config.toml
n_layer = 10
n_kv_head = 3
head_dim = 128
vocab_size = 6798
norm_place = "pre"
positions = "rope"
qk_norm = false
init_std_qkv = 0.0297
init_std_up = 0.0297
lr_mult_qkv = 0.5
lr_mult_up = 0.726
grad_clip = 0.5
batch_tokens = 65536
MLP neurons of a small language model. Each row is named by its layer, matrix (gate and up: input weights; down: output weights) and neuron, and shows model dimensions 176-303. Each number is 500 + 25 x the weight over its row's rms, rounded and kept within 0 to 999. Numbers have three digits each. A neuron's up and down rows have the sign that makes its largest values positive.
Before each neuron's rows, "fires after" lists the tokens most often just before its 100 highest values on Wikipedia text that the model never trained on; "fires before" lists the tokens most often just after its 100 highest values on Wikipedia text that the model never trained on.

fires after: " "
fires before: "9", "8", "0", "7"
L5.gate333:499523525489488528481525541497470478486509542486481482478476495503501492511471532527482479474526475545487487544529468496474451499523481564466498507520514484506492499494475544495481492519498491493487524494504478493509490502498468462536510551498512468539466507522522503503526501505506449513496540530476467529511518516501532500537502595484525474497484458480506477532436536498541512482563
L5.up333:514522545492499503523499473532484499468511465541509482461533496556495490526511476513510471570452524539542473538458497467525519531518484542466457496525499497510544511499444504479559477525501469504477467573505486540503478457511494500506506549487469502497532501494485524479488504483509483517511499492491512496540486516473514538491525474462527490494484517519497504516469493547424508508500
L5.down333:460468509513520502533484502467445497482518505529489471510465524478475464538503492484509507504528503519517491458503506442508493541496498522485501473517475526487559531507539501504521520452483479538508500482502485508471520508517500468523476488472496506506485502521499504531518493449469527501514493480502455508505543518506492497548504524540480506494565553511493461485538522517486474503466

fires after: "2", "0"
fires before: "0", "2", "1"
L7.gate881:477473481496465508540524496488530480512477463485494476527458510489487513501483539572488478536504449490509490501471516464494514527494483553432481467464480500523507495458461472492577508548468447474506527474511484530497509486476459492513501475491520496573515461488471518490452439512495495512494462499510515510488509534556496508490472524489457489491513483494511529509538430485502469484482
L7.up881:503479478487517433506503517496532489479492526516500432513512476509508490453482497480495503508496487527532494511507422512523501530498461493505481494484511514537544503531530514486483500501502538497485487539488484526517517512505478469477464502494489496492541501469512503496504517481487534465540520526472474503483446483494469497507509444500450473529500525498489521484472506495462500510501
L7.down881:503488492475530514473490487496457539479476466494513483490536513500563503508542489506489518505487479543470505454494482533477499450524512504461501512510496506505494484482469515519508494540447472513507489512492457486475503492535461477508506503534534454470512467489478537508509494482450535502511499500436489543521483496499482544490495501481473456505544499498498531525492496527489484468482

fires after: ",", " the", " and", " April", " May"
fires before: "2", "1", "0"
L7.gate677:502531509552512479493517499497469472492473509460469462462472541468480526456486488531492532468500498484504502501536497469504495498490474518494478534486480477511497490507454476519507532485468449469486498481518518499500497504537517516458471463493531489515523501461510512489501500517492497494543486495497499524528485512523513474503508477478494526534499533458529504507529504479486524513495
L7.up677:521489519512494486503503500485476493485508469551508469499467465523452485540484471472479513474527513511492467520511555466521501492523498493535472463446467479469529490484486492500444468526500487505469499520495499482451455514490472518471447487460497488486487518488472494462539502514479533455508488512493484511494540477527526494509430523484489526507513496493497560509548485492530466515540
L7.down677:468493510494512494489495521505560476520489514510473495469495489514511536469502512495483538469499528494462506482499566511471537473491496492498505539491489482548486453494482504493504529483510488491483527481471473489495503497492469512502473456518498479509501485535474497531487507505504476523553505530481526550507500503503507563457506480534563486510500472479503482497572509508526471485458

fires after: "|", "-"
fires before: "1", "2", " |", "6"
L7.gate811:468491524514495521497522485493521479493513494486488449499483512535509508495507500520526465487513516499476473468503462540520467515543487473486506504513527473480531520534495495526496501519522486517466484524470491505497525520490488546484503507537477506489540522528493507533512528543474487523471495499505459502464493509509480548426480523505523492468515495462486519487590529551505475504469
L7.up811:524472542523471551524461463510503470522501504536476492483475513492491490472500487497468500470466536482460487472512486513507508462439523493497495500486514493501539523500492480520474480535481484514468501485491537535501442541457500513569508498527536508501501480477493476525563527467495515490519444489495466523546522496505502517474477512448513509530506499450506491505498504486547498456498
L7.down811:473439478487501499510471458519516508501485468538487483467485504530498469529519483498499506510502495506507494500566487478500511540484507498475558472488499477520500522503531482502549502495515478513505461526479493544543513498509516576495513473524531508468453501536550488471501471484490526510527491524503528549507519449480488448507491498470488460518524508486454495494478520511525512512511

fires after: ",", " ", " August", " June", " October"
fires before: "2", "1", "9"
L5.gate50:515505489500483511559531481472483517491502482486513511505490527507494509538474496483480510495490522572483492533515467470526538485484487514459445546485549456498505531513489475528524495479548475481520501514490507497545491526549483559502495523518557482502534502526470502491441524507524493503529497489503512533525530517522517451485451470479467483516525533491517501483522483497464486498496
L5.up50:522470493507480508544498482473481493458549524475508449468493501498477484523554484474484490475497493506473538518479500531537509488565494466517502456504438517495504455505488525483495507501484490531481494442455510500460509460462487480482523505534465483469514485513525528462504528496460510518509517562481508527524480535535520529481510545471530509490500487493500536509475513500523495494483
L5.down50:489502479564505481448476512505482532471521499453464462517494563501511498502523485511524511467514506484530473445516540499518510464485523476481479530526490485529469509522508486475455499528556496488458463479463498480484538491493489487508506515483461479477474503533503531545472512505489508533485524541437529495506500453533489506504505514510522490523506506499471560529482517495514529461504

fires after: " ", ",", " June"
fires before: "0", "9", "1", "2"
L5.gate709:505489484460507519470496506503491480505491472502542492497484501487459505510490511516483487484468542524532488495502441484499530505496505504483562525482525476495503455445459452498527520488493527469462531519508518518510490542493539487494520494500528448494486556488524493503510500483450479508538502489539472502504559508471522505506464469438477526508508516466501519501522519479492540498549
L5.up709:528491500539458475532521474495568507473525528506490481478478513497527487506504453516513524491499546513562496524490506501524510474482473460516463485531454516525531531550464540471548541546502467553529441529473549470504490455555476504537487496478497477547484501495573470503520500521494534477523497514522511500499476482532496489468482542473511489540495475482500530513499539485495502488566
L5.down709:492490508505497511476487524516497493463526516503489500476487518534475517507489481521481539460522497542551500483501541513513490466488490486493483492463482460466521514525510495486523474468525545528516451518484499440449486516533492486518452478493475450509458495550497503513520553514523511495507521501531500496499468499501493516494480557508510476507525529542451496524495504500480491469517

fires after: "2"
fires before: "2", "0", "1"
L7.gate62:472506481513533538481516483514522487476455419500524494526463492507501532467517500470512501504464448505531506513464500527482501523506493576468513526488518483499457490483479525492497521508506503477511498477487502525503496497534434513528500442516530481523535509481506489494464509516498509528524473506487485516453507521511488488497461463503479494471512522512529516515525457511502487520512
L7.up62:491524493488501496500469489509525505469482434504471458495514491502448488472474505505505499505482465505493478553507470503515514511552482525448521489457499476510522528524437488531486527490514423459509461493500478505546478533495468498499498492460550503524509466474564490474500520459514538490523498489517468498527477504484505492509495485465476491478544521494502511453507491506500478473509
L7.down62:474545450460474483515430533561503532528480466481497466522426505508521502474538471486477531495515493489460495473518494551510487465531505538479485490500467493520487483522493512475502521548491484473524462505496504454485522508534460524531510477499521481491503460500494510541468539452479533505496491465482521530512474491540459527488491509523486519524568561500503529495527507509528463519459

fires after: "2", "."
fires before: "1", "0", "2", " the"
L7.gate343:498504529443476521483506466519508535485483510565523503513479483447514527525546509525496515478507444523505446479481465522502472505464502492456465531464500502523499533462515492470533495549520463508523514544504492485456545525554490467505491492506501460534568504440484474448486471517467466514504487482500491512493487544526510469517500506472478502499531508521476473481504479525535521501502
L7.up343:503521496454452511488524489518509547539498481518535504522495470504548528493548503487484551468479437529505488481498476574524471497485482496515463523459490522521506530474560486468512471539513474508503527520519476526489502523498503535521456521522494472496549516489477488494503510540491426471479475521518487487483469490544493496505485500483455511504503518523479492477519493503498522473492
L7.down343:485520454514476502497447498466513515522489493451487519512507503546523480511498478476484517514484537490473498550485476548499503491504533524505524504491488505541504486476517489506493510503508531520513542502545464534529528511486501543497479525497502477452462476534463522467482484488531499491485532520530564476475488503476503532489541507549533490522432518506498514498497513474503518493531

fires after: " in", " ", "–", " (", " to", " In"
fires before: "0", "2", "1"
L7.gate386:460488479527486536473460480475512504488510491507499494513453520520495525496505499477505500470499504501470476562492498488519473511561523491469475477440484486502568515496492501512499517490490482463507542533494495475506491559502482485514535489514491442522545524476535465497498519525491487509515508473514490530525540531479512532547507475499455513487509503466515496461518494500508470491522
L7.up386:459502500531503483530486546493518492513466441512466527450430504500459538487507462485481522502472470502442531510488504476491477560500527520485486469440480524517497508463512517494489482499446487539514517494519512465502480512472499448526495459497498465531533504511518510461492515539491449503535471526506475501503521494492535503534481497506484506499493508499502519532473455489480528513557
L7.down386:457518494491466466523502490503493502514461463496487503509494546483503484507515479486485515499496492508491505542536511500492456540539515504492485504497470459520527501502490531528513476502463493514513491549477516554481480506474485513522549475514511455511515472511522462539531540500498513546470471495510473497502505536508462543527459483476482503506504524530485505477507484478522487495497

fires after: " |", "0", "2", "1"
fires before: "1", "2", "0", "3", "5"
L5.gate1009:487502500507463494525472532512541530492522529504511508503519528491500554492505517496472463488505472454480498485553533520521506476501483507486550537464417460469544489475458499476493444518506474481492518491492512523460497488495486505525526447513519505489478533500497479523549513531475529543450493480502513510511540518516472500506465487533481478513471497506505453492518520503554468508501
L5.up1009:468483507511524488473490532447487501494465564443499480467457526480491544520498483519458544525468461463532506486503497532473510490512481498508477470460488509497534455488489505478510502513577484492477570540516526493486516532483509460480525486489504481489516514487540507506508506505496553518512528556466458454491498496512486527520473521488475516454470518491452533517499488451514513484503
L5.down1009:495498501504469535519512487539504447515488494512489541477506499518487490510517510526535468539495484522512491542472500485507499510499529540515490498531544514554487488536494494508505526472461524447493509522463494524500471541476420458462475496504512477510505433494499518487523511464487476516521506497480529516508518463507490517498513510488524463478514457462504486514511521554449453525544

fires after: ",", " ", "1", " in", "|", "-"
fires before: "1", "9", "2", "7", " it", "6"
L7.gate89:568454545481473514462557518471514500528537549531505542458492485493491483486486465504470444468519479520512480512478506501528502483544526458447508551488516498538518525504514497469497469466523468532514503543489521501489495556489452519505519492540515474495459492497525506535489543466401455557495485499494467557472508518518481536506479539480518493482511499509496523510508513493443503503526
L7.up89:512500531490463481503496501531505514498493468543534509497478473456489503469573463480496490492478499506519500496489507546548471477533518546496528535446498522474520506466512531514481472537511477545503492480497465479514531512490502459497512489518516492462507456535527517512502511461506486525510483493517491509513510529534483513495481553480463478475501508486457517518465522481511512511491
L7.down89:491478479518484479538495502504572515475511464504439483498518484490536505504516485504523536538484528492513523464471510510478450496509493475473528500505470488456496558478482513479510477485525486499556470534494505508498486499489527484501512499511491463491474506533502501525465510484469556494561501493451507518487514468477487530461547490446464491493475492502472515512532537509476469509493

fires after: ".", ".\n\n"
fires before: " ", " the"
L2.gate824:491514498516520532460514472531476502434515502497485495536515498480499520501493456518516462452511470508515505501479449490523545488526524475508518520511503492504502514506454497538493481515479480471503496511487498479504534489522462435497471497451525478547519525446500486472503488485477509497487496505533476524524507483525518462476512529479517475505547491489471487505522522510524479517507
L2.up824:501515473535491491475462480523504491511485528456477528502482516498527487555513434514512502508434518498521472509512497541546524525545548500508513503459520509496460552512518503524486474489452470456510515508498486528502487442507492458535473541474512537498504528467511522482492522481511496456522496481534517510500508500531453521503508500490505458503499503474488498489514485481554495517529
L2.down824:550477500487478499484459527515488495502472507519484509504522523521535510469542472494522524500479513512475495531495523529530481518535474500548491490499483509502498485496534475467473449525507482505530498513533485513521535432432472522513527509483498524507518517494467528505523512533515524508504496509495541523487498487517451562536498525462495480489466509505490529501507475498524509505498

fires after: " September", " December", " August", " January", " November"
fires before: "2", "1"
L5.gate596:577497485513530502550488476463502498492511526531476468508489472466500468525496466512500531459509496510511504496522472498479551468526519457478476494497472519507474480533494445475504501489481500534508521522503467480490478465515496507527482522481559488472497513430529482499521505473511489533480519483517494506543507571545469513466488479493544521477525524495478495507534532500521530529510
L5.up596:480517469465484529499495475526517532501474490496503490518519516519493471501526489513493523495504521517471495510474545506493551445489507522485479483473490539554459487508483546498523491492465531523507518494509526521487497514509423496500515491538511495493476508485484503485511492500432488539476490471483534501508518527506500487531481473482508482502477481546525507473497497509531543459526
L5.down596:521568472504485517461512527516509544493486504487516511513464492521486519470475475502531480490506495484476472456523494481485512481458496506510563510492507518520522515495497509506532503464503467480511507486470532485473557510513490536513523504545466486483510445529474495476466495438513518508463535478522535474504474438537514490517518487519481471495448489452524475463456516509484455507511